{
  "d_mlp": 768,
  "vocab_size": 543,
  "norm_place": "pre",
  "qk_norm": false,
  "lr": 0.00211,
  "batch_tokens": [32768, 65536, 131072]
}
MLP neurons of a small language model. Each row is named by its layer, matrix (up: input weights; down: output weights) and neuron, and shows model dimensions 112-175. Each number is 128 + 24 x the weight over its row's rms, rounded and kept within 0 to 255.
After each neuron's rows, "fires in" lists the words (lower case) most often at its 100 highest values on Wikipedia text that the model never trained on. A number after a token or word is its count.

L5.up390 [178 145 131 169  93 153 111 134 127 130 136 134 137 154 123 127 157 162 127 126 139 128 153 115 143 122 156 118  95 112 126 138 124  93 102  94 123  96 147 119 138 142 109 137 137 145 100 149  71 124 108 103 130 201 141 112 147  88 114 124 125 115 138 126]
L5.down390 [ 85 139 120 182 104 124 114 153 155 136 162 132 117 143 127 155  98 130 146 127  88 162 123 142 120 116 117 130 135 126 140 128 115 164 127 143 114 101  99 108 130 115 115  99 134 114 159 187 165 134 120 155 119  97 126 105 133 123 141  48 147 141 134  99]
fires in: "of" 83, "early" 5

L5.up537 [159 146 152 130 100 149 127 139  89 105 101 144 127 111 107 137 164 150 137  87 132  93 148 160 131 107 139 114 131 118 128 112 155 143 116 153 139 160 143 114 154 152 114 108 132 138 103 110  81 156 160 107  84 177 139 121 136 127 103  92 110 112 116  97]
L5.down537 [139 156 101 135  89  93 159 122 114 149 133 114 162 139 128 144 123 174 111 137 171 175 138 114 115 117 125 146 134 162 132 159  91 115 130 120 110 152 116 197 103 123  95 160 119 156 175 135 111 131  72 153 140 145 116 108 134 126 133 148 151 107 115 113]
fires in: "of" 36, "is" 21, "the" 13, "other" 5, "open" 4

L11.up527 [159 188 153 136 113 142 106 133 162 121 154 121 101 108  99 166 145 173 183 125 115  64 134 156 141 137 117 107 136 137 120 121 143 165 140 109 124 134 119  98  97 165 137 109 125 138 106 157  77 136 120 112 120 132 146 116 143 108 111 133 133  96 122  47]
L11.down527 [105 107 136 167 136 110 131 118 107 158 107 135 152 129 140 121 100 124 153 139 107 142 176  99 114 153 117 142 165 121 121 161 133 132 161 130 131 135 102 171  95 122 158 117 116 124 152 104 150 108 126 153 112 102 122 114 125 128 139 100 111 123 138 139]
fires in: "of" 18, "is" 17, "as" 15, "a" 9, "returned" 4

L8.up116 [114 151 134 117 121 134  70  99 115 101 106  71 139 104 119 103 111 108 102 116 141 137 138 151 136 149 110 102  95 123 122 114 141 104 115 114 104  98 124 142 118 127 152 126 105 131 128 126  63 170 155 142 152 157 133 123 142 116 140 143 151 131  93 110]
L8.down116 [149 110 143 119 131 127 178 155 171 184 198 177 126 137 176 137 120 121 156 117 157 135 129 116 140 139 103 138 113 133 123  93 127 152 160 108 145 146 117 134 185 127 121  96 143 120 126 132 139 131 117 139 155  94 158 122 146  95 177 142 120 111 116 178]
fires in: "be" 37, "early" 9, "bronze" 6, "french" 6

L8.up496 [131 155 147 140 104 164  66  97 148 129 163 169 114 105 136 113 148 137 135 139 135 122 119 117 152 136 107 126 117 181 119 122 114 125 122 126 126 121 148  55 109 117 145 139 110 168  99 121 111  81 157 116 132 148 130 123  99 132 113 121 135 179 156 137]
L8.down496 [129  71 126 155 206 128 118 133 160 140 103 127 141 127 150 152 133 101 133 103 131 126 129 117 149 135 101 127 131 105 171 140 109 173 137  75 169 121 109 144 130 114 118 146 122 169 122 136 113 133  84 122 164  81 147 137 117 123 111 131 141 141 163 130]
fires in: "of" 85

L11.up343 [129  89  94  95 128 137 139 139 119 132  73 116 137 133 125 141 143 176 108 144 121 135 115 132 182 135 100 140 111 127 142 129 142 115 139 169 106 141 126 134 175 134 112 102 153 146 119 158 111 166  96 107 151 140 124  97 141  93 121 100 136 137 103 101]
L11.down343 [100 113 122 111 156 134 108  92 125 122 117 123 128  87 143 151 163 153 173 132 160 149 116 119 109 132 115 189 137 147 139 165  84 108 137 127 120 109 116 131 134 104 106 133  83  90 169 157 154  68 112 152 105 139 140 120  76 150 165 143 100 135 158  91]
fires in: "life" 28, "different" 9, "england" 7, "after" 6, "division" 4, "wife" 4

L8.up17 [146 136 109 143 150 112  87  81  85 111  90  95 113 141 137 169 170 117 143 143 168 118 163 158 144 116 133 118  76 152 113 117 124 116 118 110 150 105 116 128 132  93 166  92 134 152  93 157 140  92 104 145 111 144 126 102 127 135 145 156 112 165 108 118]
L8.down17 [110 140 165 113 132 104 117 140 159 117 113 131 139  86 128 144 165 119 139 122 151 123 128 184 147 130 122 145 106 121 179  61 106 168 135  74 100  84 137  94 149  90 134 118 125 123 112  79 149 117 128 144  76 148 132 112 123 152 117 162 130 115 101 128]
fires in: "february" 15, "january" 10, "december" 9, "october" 9, "april" 7

L9.up116 [138 145 130 120 128 140 159 105 117 157 122 130 130 194  79 162 129 176 140 124 120 125 115 151 147 141 144  77 139  60 118 125 139 108 104 132 121 135  98 124 158 148 132 113 139 124 125 162  72 100 108  89 111 168 164 123  91 100 109 106  92 144 121 122]
L9.down116 [110  77 159 131 165 115 151 116 128 148 129 130 149 122 121  98 128  99 133 159 131 132 147 150 127 124 102 164 158 153 148 137  70 137 120 161 120 121 139 166 113 107 125 117 142 113 147 148 140 151  79 138 120 131 138 176 128  87 122 130  59 158 136 130]
fires in: "into" 21, "in" 12, "different" 9, "life" 8, "effect" 5

L10.up109 [134 173  90 101 132 124 113  87 118 112  94 115 157 153 129 200 111 101 147 174 168 135 150 141 127 158 142 115  80 131 129 166 113 100 114 118 172 135 116 149 142 141 120 144 135 146  97 138  98 120  84 116  89  83 112  83 116 121 128 157 140 107 131  96]
L10.down109 [137 131 118 127 118 114 171 133  97 125 152 153  98  74 142  92 192 147 133 132 131 106 176 116  92 133 112 141 135 140 113 130 129 122  75 140 123 124 126 172  90 122 138 107 119 134 107 157 148 117 170 123 134 130 149 200 126 153 122 108 105 125 155 122]
fires in: "january" 42, "august" 16, "australia" 8, "july" 5

L7.up603 [106 121 137 162 135 125 121 125 142 178 143 146 139 122 136 108 115 105 151 148 110 122 128 144 102 140 139 143 106 136  96 136 181 114 208 135 104 140 142 143 139 130 119 152 134 130 152 119 130 133 116 137 128 137 130 114 104 165 137  95 112 138 139 108]
L7.down603 [124  89 159 160 152 132 136 153 138 118  98 136 116 105 125 167 125 129 123 120 128 164 143 165 144 103 122 142  94 133 133 145 140 129 127  93 180 136 119 110 110  96  95 110  93 136 111  93 147  99 122 126 137 139 107 148 129 132  95 137 178 145 110 116]
fires in: "this" 50, "then" 11, "they" 11, "though" 4, "these" 4

L2.up542 [108 179 111 174 141 141 117 131  87 174 163 150 101 169 144 130 107 133 136 134 149 116  98 123 144 126 114 121  94 128 124 144 130  93 166 111  95 142  87  82 115 134 145  85 111 157 121 142 134 123 117 116  78 189 153 124  85 159 150 132 137 133 137 156]
L2.down542 [147  75 128 115 116 116 178 151 135 117  98 116 148 108 110 116 139 126 101 123 103 134 146 125  83 128 148 165 157 161 108  61 112 157  82 108 177  99 183 133 136 121 111 189 128  91 132 143  99 118 164 130 143  91 131 111 159  89 138 118 153 135 121 114]
fires in: "in" 41, "first" 21, "from" 7

L4.up240 [185 178 139 123 102 160 133 125 143 140 122 106 106 145 118 137 152 145 144 157 101  78 131  87 119 123 145 125 139 119 134 135 156  82 123  93 145 140 138  98 139 164 135 152 124 125 114 124 101 125 176 132  91 172 123 111 129 150 120 129 123 128 129  85]
L4.down240 [109 118 147 163 120 124 145 136 177 141 126 136 121 118 122 106 101 197 149 119 122 157 115 138 160 117 127 157 132 125 160 163 128 122 151  88  99  94 126 156 113 124  93 133 145 168 151 142 114 124  76 124 124  79 124  95 163 133 173 114 135 117 120 139]
fires in: "of" 92, "for" 7

L11.up631 [150 149 142 106 132 136 178 120 134 124  96 125 146 172 176 175 151 131 113 175 113 106 118 114 149 136 156 114  83 134 103 121 144 103 101 142 148 150 162 115 129 113 150 134  92 169  70 100 109 107 120 130 124 139 131 101 136  76  91 152 135 179 111 103]
L11.down631 [139  84 129 130 129 159 107 159 131 127 140 115 123 151  86 138 157 144 136 138 120 136 116 134 112 144  98 125  99 117  91 141 178 142 122 167 129 111 140  87 137 151 100 165 115 103 150 148 166 152 140 131 120 113 138 126 137 123 128 119 122 118 169 122]
fires in: "february" 25, "january" 19, "july" 8, "has" 5

L2.up585 [124 158 137 158 127 143 106 103  73 144 173 140 124 181 128 147 132 139  74 169  94  89 174 152 126 135 113 122  87 140 112 144 154 122 152 189 112 127 145 102 127 143 138 114 123 164  94 162 159 122  82  82 123 162 172 108 133 157 133 113 153 144 137 115]
L2.down585 [115 131 143  93 149 150 168 121 116  72 123 108 119 161 150 146 136 177 156 143 152  83 138 115 124 123 164 135 124  84 140 141 115 122  91 160 128 140 156 154 126 118 121 168 111  89 123 142 136 121 157 122 105 109  73 135 117 126 125 191 107 116 140 145]
fires in: "in" 85

L8.up416 [148 168  93 115 146 155 142  91 102 144  99 117 142 123 150 139  83 147 126 138 145  97 120 104  66 144 148 149  89 107  89  84 189 137 152 125 152 111 134 112 122 137 129  89 142 155 118 155 124 147 132 118 125 115 129 137 156 163 135 110 121 117 117 133]
L8.down416 [122 159 157 140 143 125 114 157 146 106 155 143 104 108 137 113 118 125 114 142  97  86 142 142 154 119 135 126 148 135 153 135 103 121 120 146 160 144 120 117 109 150  80 138 129 101 134 143 116  78 111 129 143 126 136 107 107 135 114 107  84 172 196 130]
fires in: "then" 13, "been" 12, "has" 12, "being" 11, "having" 7, "not" 6

L5.up250 [201 120 144 129 119 181 133 124 123 104 102 142 146 150 120 127 104 147 112 102 141 109 159 119 153 136 127 129  98 117 132  92 140  70  72 119 139 123 151  73 130 120 118  99 119 146 124 145 121 121 120  93 128 130 113 133 181  94 113 118 133 154  72 134]
L5.down250 [ 88 159 137 112 123 141 146 142  96 141 128 133 146 141 117 141 120 123 108 102  81 152 114 131 156 111 152 153 155 106 120 137  95 140 147 130  83 100  72 138 104 131 141 117 117  91 126 106 141 141 105 145 163 105 102 118 116 109 148 111 113 156 128 144]
fires in: "on" 31, "of" 15, "an" 14, "and" 9, "in" 6

L7.up671 [125 113 112 109 140 163 142 133 167 141 151 180 105 159 145 117 120 145 115 189  74 132  80 105 154 149 107 118 152 140 122 140 104 114 135 151  70 135 161 141 112 143  89 121 125 120 125 111 129 112 119 131 170 155 119 122  68 168 126  91 126 117 172 131]
L7.down671 [141 102 115 133 149 101 159 105 113  97  96 122 144 164 139 172 165 150 156 140 127 141  81 136 124 119 106 150 117 110 132 170 144 121 119 158 122 133 128 111  96  90 122  99 125 127 118  97 162 115 111  98 126 126 130 145 153 148  96 154 149 164 106 114]
fires in: "when" 25, "then" 19, "thomas" 6, "although" 5, "though" 4, "they" 4

L5.up370 [172 173 138 111 121 131 130 136 141 110 147 146 146 166 108 132 135 122 116 149 128 103 159 134 157 141 136  85  98  98 115  59 148  82 115 166 133 147  98  86 139 119 105 107 136 134 119 108  91 132 136 117 102 168 130 120 135 124 151 146 132 160  71  75]
L5.down370 [105 134 135 106 108 103 154 126 132 120 151 107  94  96 107 129 141 121 140 120  70  96 183 120 103 145 136 112 177 116 120 144 136 137 125 123 118  78 152 148 135 165 128 129 126 101 115 141 175  97 139 158 123  80 104 122 142 169 162 129 117 131 158 128]
fires in: "an" 53, "on" 14, "a" 10, "3" 7, "4" 4

L5.up574 [154 207 125 122  97 174 137 113 104 145 148 122 126 159 144 128 128 130 124 113 121  91 126 126 128 135  93 121 152  76 118 119 158 142 124 145 113 130 141 102 150 118 146 131 127 128 126 146  94 170 133 128  87 210 104 112 144 121 135 135 112 149 100 137]
L5.down574 [116  88 172 116 137 117 144 120 124 135 104 152 144 124  70 117 126 148 144 140 100 104 108 145 109 125 133 123 181  94 129 134 120 152 168 138 104 117 173 161 108 183 116 116 137 122 141 157 158 113 103 137 154  99 134 143 142 165 105 156 117 101 113 122]
fires in: "in" 40, "is" 30, "at" 12, "over" 9

L11.up566 [156 161 127 105 106 133 162 107 153 149  84 142  97 166 117 139  91 130 106 127  93 129 173 102 129 155 109 120 126 116 113 159 137  93 128 108 128 107 133 120 151 141 192 102  95 123 138 163  89 149 119 101 120 120 182 119 175 152 128 112 124 101 146 141]
L11.down566 [131  57 116 108 148 107  80 132  84 139 125 151 138  90 163 124 150 122 145 154 134 127 128 130 129 123 124  99 145 112 158 134  93 139  98 146 142 141 139 164 140 121 116 135 135 148 153 115 130 104 116 143 133 138  78 109 106  93 123 155 120 126 137  90]
fires in: "had" 18, "have" 10, "help" 9, "has" 5, "her" 5, "another" 5

L9.up51 [151 123 169  70  92 131 132 109 119 109 114 136 133 120 117 107 143 136 133 157 111 116  84 108 126 133 137 185 123 125 129 128 123  61 153 143 122 101 165 114 134 127 147 139 128 155 138 136 108 137 172 131 169 109 146 128 116 177 170  82 154 135 124 138]
L9.down51 [102 110 155 147  69 121 132 142 203 129 135 170 144 116  86 132 117 119 100 158 139 147 157 125  94 111 127 115 149 129 144 145 147 150  84 141 114 105 126 136  99  97 110 142 162 114 180 125 115  88 100 121 128 105 132 145 155 120 121 143  84 127 185 135]
fires in: "between" 18, "when" 14, "et" 11, "just" 7, "then" 6, "been" 6